Weights of a small GPT-style language model, trained from scratch on English Wikipedia.
Size: 10 layers, width 512, 8 heads of 64, MLP 2048 tanh GELU, vocabulary 15448, 40M parameters.
Architecture: biases, tied embeddings.
Training: a variant of Muon for these matrices, 12642 steps.
MLP neurons of a small language model. Each row is named by its layer, matrix (down: output weights) and neuron, and shows model dimensions 32-159. Each number is 500 + 50 x the weight over its row's rms, rounded and kept within 0 to 999. Numbers have three digits each.
A block is one neuron, or neurons of one layer that tend to fire together. After each block is what it responds to, as a language model described it from the Wikipedia text at the highest values.

L7.down6:545420437489500513585450554524542479500484508514460474459510549536464587475582526552447530526480459522541476402457532530548442414445474615520514476517509564533580499515557580539461503555562483408475467495554524445460607508415456494599421635465470555530555581530496524554420499461572478413495491613495496512487530368512475415492447550575476469483557605597541403480514487445502553512494
L7.down53:542542538551548521536576463493520530558491463417502471431534450561555452453475492530460507450464462521440493429447447467562524471499533480400507651569544500466445511466456506461545426473507545561502464527549435604560506511487459578395593571464513520543507569559508519549503462448402492493466466506537442561508512522578468470437459542429576413538483570534471531534439519539434510430448
L7.down92:515453485444503440495597493491445519531473553471489530405552511505523422438466443515397505509461594446398499608464526527484475526404487567468532565495520512401384504575446478483541448480504600504456465528477437456491678520428486491468512530482495463541420415535484455427501503479469545497561540448529535499541477522493519536508477436517557491514412470560525444515434498521405434502479
L7.down207:524526536422463476513443463533496484547597422508410496574467604571501458535589563440569514460490497531558523473608462479460537461615540456428468462483470501523556467471544530547479443529536522487512539465539432451406628490533497537547660512509530570467488583544502432544549476456541459517564479559417457587520478519409462459432453494539541472547485603538488465504458470530487472456421
L7.down305:561486564513387549546485562457454553508509524487503538479531499507501516564373473517416542457442518465518450441511458490431516491441451421511466542480485536457591512518426624518505509517487542486509511448479313513435386490535485528650518427549478538536540392492528449528517488507526433415487506519492481558456493411383379465554464511589488488467462506565510486474518426531508498561515
L7.down730:524517501506502448493527520504514471617509487467475491466542471609573504461496413533460538486512515404396469406467518523500567433459529467414483599512501453433553485530532535525443465487478503511494554462489461554460675518484534513450595498443510477581554484530557487472562500506483444457538486464573497447475560449516490570427502515456474447478509540501498439549568524484450498502450
L7.down1749:504466467606560493471459497490488499533448513523532521451502566577519435484577472461506455555498532544555487497505470470598570392429584527530373521518418543499430504464510436468431529433458496640405572440512501568476452569500500578487609524513502449435412553550420422598492530473529465439566560387495575472443387509483516538468472443599462439451468485553456489542486480497493430482414
L7.down1832:586490368481366418468517541484468422549493437513542494491487560443513540428508548526462533470447488584455476511553429444509430389400470457562503550448527501436517546493555498540456410558490482521551471506566484468556399530477545477564472519503551478542515540493424597393477539484494472495477500510526521429466539480452522475539494510445467566420409420404467445515507587583528537658536
Description: Final digit of years. The last digit of four-digit years in dates and ranges, such as 1999, 2001 through 2010, or 1894–1962; rarely other number endings.

L6.down78:511435535575399389522519462490413553423595540489556515509497595515421577498451438572505532500611521456542512464519519615492476496536509542656508466551512433498474460477488505455471501481417495489452447606512457529375644422356552525565388508525492561486496514519486423461437600531560463536460458565536507508475518549577459589520487534470571556562512482484459451446416541467499519461397
L6.down605:511435435496471489502468547453526617550533560459517515482547489501491478571426426484438517500474538504518596559444524561545382432533469503519508489514482510437490504531551475408468549552497517460445470407445497492447469421517531470504450503405507484495429572446517519531450583531515538383527555482531448542440494480485529523605495670412469493546460468542453496557525525514571501393541
L6.down840:480523493534502620564464377434458431497532520446567515409496498572445456526551604529521382518536560469539572470573394465568535587507411515527467405566405572434420523569508475588557604461529484532383567533589484609514525449472506545564470523477447500505436521412578439525462439410498428451522463496528479517510533451563398437525549483485502570431507478557520537462546526527490456442508
L6.down1139:532567587522488484515479430520548476512520472526477508547493616496530615462511481511529554436471427514520526545557447508449579546496490499430517555517500570424471451515542460511516522389549557462510496449526522567493508437506558535418531459499433497461505523459460434461451543484554531512547527534442576438550517482537475455521564397435418381517489558451455474421521530525548463428453
L6.down1164:485489502535561515442450485474430452518410416467546556508511484518497579448469563369498531512538544542528441481588524532475522450553499471518489568470463541516596559513490416466476491474494485428551536499560490501480655423511528451479516345554430434471539524455458495499467532532582573478479525519415475462530489460533463573510530530502436493455522524365588506471538565489539506494430
L6.down1302:536550442486480495470468592473436459492471479430553492380505419537510570559560526529528458522554473502512445491480446548440494446550445503506495572513389548494522491529487538448466515559567536460521490545453554529505564510554550510477497548541503457453452493442494517415449521432503425558573502554520517564426343438630417561520473524478514445565464531578517515545569474543506527417476
L6.down1316:466491562575442502515447562444532553493435421487543492493525531587548601497562467437603499503560501534626528553519486538535452648533540468519473514495478525498472541538475543563501528485442493502414451539461508473436530422465580430487531501497511499508508434469542403489459572484496497386472489441519572479499575523552505642532525452474451470414495463516506502401601450530510611515455
L6.down1402:510539532540403507611512580511592493494517538492529496471541567530571507484472499582546481504434439485497536522410511528568464424438494474477516427349457435487464481490501562456470521523450478469530410505488426500466496508522494493484538495363484572464430496511492435612526447542501536462566502598558486389521454557446566571555404543520410472446421476506454460450528424542429505459557
Description: Place-hierarchy region names. The state or country name following a city or county and comma (Bodmin, Cornwall; Florence, Alabama), the comma between place levels, and "of"/"region" in place phrases.

L7.down51:505580442417581534478561520564518464480555468445474490532563511472498486623493561467511543445477516491586470560502461450529505511493539610497447553495458513486575512563519607477526454546446460505489425513437454544555468531452466614477421546527487484521501398455531454553478479465476453534522506509447481484579443524480478624526481596495472451360518459473452466588490460492420543614399
L7.down80:466384461455499438516431585498494474538541470539532414522537423429477566431415575425524410458590547574532542474478489432462591548488511537524488454551469468516529582496378530509537462440413506335448424483507555548412506561465496561532501503406523487547479501554580553518460386548443541494579531500442507476529522475467593549476534433518479549532491461615466569520472398483469533427518
L7.down131:515450484451563497525458479549555504517562439568528549576511403556535491505490516433538483495493537444380463501439518425424476468416470519477482478528525516517512420588508515570488564542437523542584522532501493502515473459591515564458502449515533507480482526504496639542487477455475502506480501521406510480500496479554415517452450550488468489451457441589442463495474516512423478502417
L7.down345:485577412572466525602575479367416564482547494464538475548422453581524572473481567471493521504479540511577534520589404524512527524479561477474464431509451468418550520538558509529555459432442524439559519576533433443438519581438499513612506548493514539519521501454447389437520404535591497460400563491511508513498597543559552587482542486463431578399458599514527446521512384483531550457488
L7.down442:441465446498422568504525481403413481540442472433549447468482506462474530447478400518469540448507525460599437497525511465580557644552496549450528437517420449488579513510518531493540519566390489545444426530435572430402539457533428530497497506416487547508508517485535456539517563498626469446471423549460521533538532516586467506508450444420483431431563413440551485503537632428486555587449
L7.down1257:546474480473440490561540474504482571532537515437502451494544551509509532546435480611540383538526577434539469401474476532424572490517556529558543527481543506504439408449549388414523464482509464474600475453501567560456443547538455451566542522519627506550496577588399550408470482419499456457558513498493444566494431439486499524530559445613569597528535487470495529517491552500475499414464
L7.down1701:534561588497503466571417543553513499517530479420537441563519443416417508537594509450456545530499479455532513434606527368551500415529595510575478487471544580383423533507423604473535536523431446455428516586578483597591495626476513512523438526556534452498488476446502453521515490412499469473479600475522445486457483548549399451486567467534591567515464478484520585480501573469487529481403
L7.down2012:450552502435477413457409488543475436466476515474458453434500421508510410460404567525474525487398564513547532619481455482502562447521480519525561571572492473470458591491504471488467499496548510488518520501572540546433497541584414584488481494502374580443494432407418471475488542398529556530502506479490396514414497363467479519462535515407485489484483465564464448486499416516481460424523
Description: Word-opening consonant fragments. Opening subword pieces of split words, often consonant clusters, mostly country or place names after a hyphen or in lists, such as Br(unei), K(yrgyz), Kh(urasan), plus common words like gr(apes), dr(unken), r(acing).

L4.down1443:459514604530430427519532501503556468552556468453490425502519507545543431539527506380506466458494478513599521522564527529428597572507572518503425427477424499449484495551543489534491423516504443577557523519449494528467532443494440508484652501511630426480528497595372611491461462537483503479476503416520536482461510532479447479477451421560530478580471501467496510375501376455452466582510
Description: Final digit of years. The last digit of four-digit years, often in dates or table rows of sports and history text, such as 199-7, 198-0s, 188-8.

L6.down106:506469470516480517533543423516482525545471469431448563513443433580561484461524579488428442522619465613550493472455502505537487476537402537460431553405549415570430500446477481503483466499542480503547445532536493472541420473447473501514504511557493486552493462590581458511571504502580486530460441525534479468492493447469509525539452517489463521400377516534570486497496586439465542491546
L6.down249:456520492495521549477478494475471539470503427504476493468514518504549547532479476482457413411529544483497445444532565434523515506406487500432531497524485514459527407532547570430527543503547553497503461489514475513535482555492485464593429390557457571536605534489515538521455585492457508525495510511425509444508496492407495531538515539478476491469486573375498512509503478561543495479469
L6.down402:482535470551473488492439529446437545478476404439508512423501438613575639367564502587436535399548481532388497514463438521485442519545382639533516564515532532520442545440447450489600522514464551486484532556552588489576512454448439481477539502521453518548466509470570566529478449420537539541451455477439548517468466542579536552546494447482437466428469553507461433372434517491523543456478
L6.down507:491506477480502497498590405479573485508490459488530475504523486502482589501551532480478495495540520455458461487476491529481478434494497541555591528428463476495440487505446471518537548660544522529494457557519533496516576539577490539542457594494515546555449536470544452489561457462467470394502544486562512481475619507500442567474458422444472479550590500433517510608577550452515485551493
L6.down829:519486507489424568555483575483545479499445489512469431596462520572472580550492509475527572528532501526581484489537514453523516427428420475537435494570532459417540486449553515455544518484495483456442477464469534530456410462535473616410534520441539540467515478551470519568451500500468532531423489508494436498475507505429482566393530509469462593529483466557442491579470487521477490463392
L6.down1070:585471510479499465455493483524601461603420454524475465457482527511429431474567494504510488597474466481510471459464500499483431501545494500450488499513463426560443524504562513450491604496534463515478562465522528479497623541569552452474426526450536503501477515567531501436484383556448539522574566508611398522507526475527463590500440411474499469568446429505468447455532500310534448511542
L6.down1476:507527502509413468494407513524519489457520518443488519479592492564554469461502486569463454472411583502561550522439485527505469511484557568454596479465441496508593522455526534521440472531534568497488639469440556471459475504541475484487452583481466584510456557468486527470462514469483502563525498541565571486613470483580418534428494501616517459505522482574494453576481520498563579493575
L6.down1757:462526388469529469489476497503573547515445569547504451511513480561525561456518477572426471456441452564558500501496473501458457544561438530536428461551484525461472497469491519551539511556503575505441396515446616506439565556527426518453575532559480512501512454525482454488489473492427459482511507495520565521475448449458482525577382500527429474436507536596480473552555457415532449526495
Description: Final digit of years. Final digit of four-digit years in dates and prose, e.g. born 1949, founded in 1983, April 2018.

L4.down1546:457561451436488504533496500426488578541618496461592470552535438514486468595550496553435468520471523509579621630457445442471565522565567468412486512454500536561404465505607477435596431578401442528556453495499461520583412536475496483434547499566507457487518450611447514483477424526541428527556530503526506523461533404577513485544513493425473538516504562451539573555460540475408660420447
Description: Letter r fragments. Word-piece tokens containing the letter r, often a lone "r" or R/Tr/Kr/Fr onset mid-word in rare names and foreign words, e.g. Ö-r-gryte, Ky-r-gyzstan, Tet-r-arhynchiidae.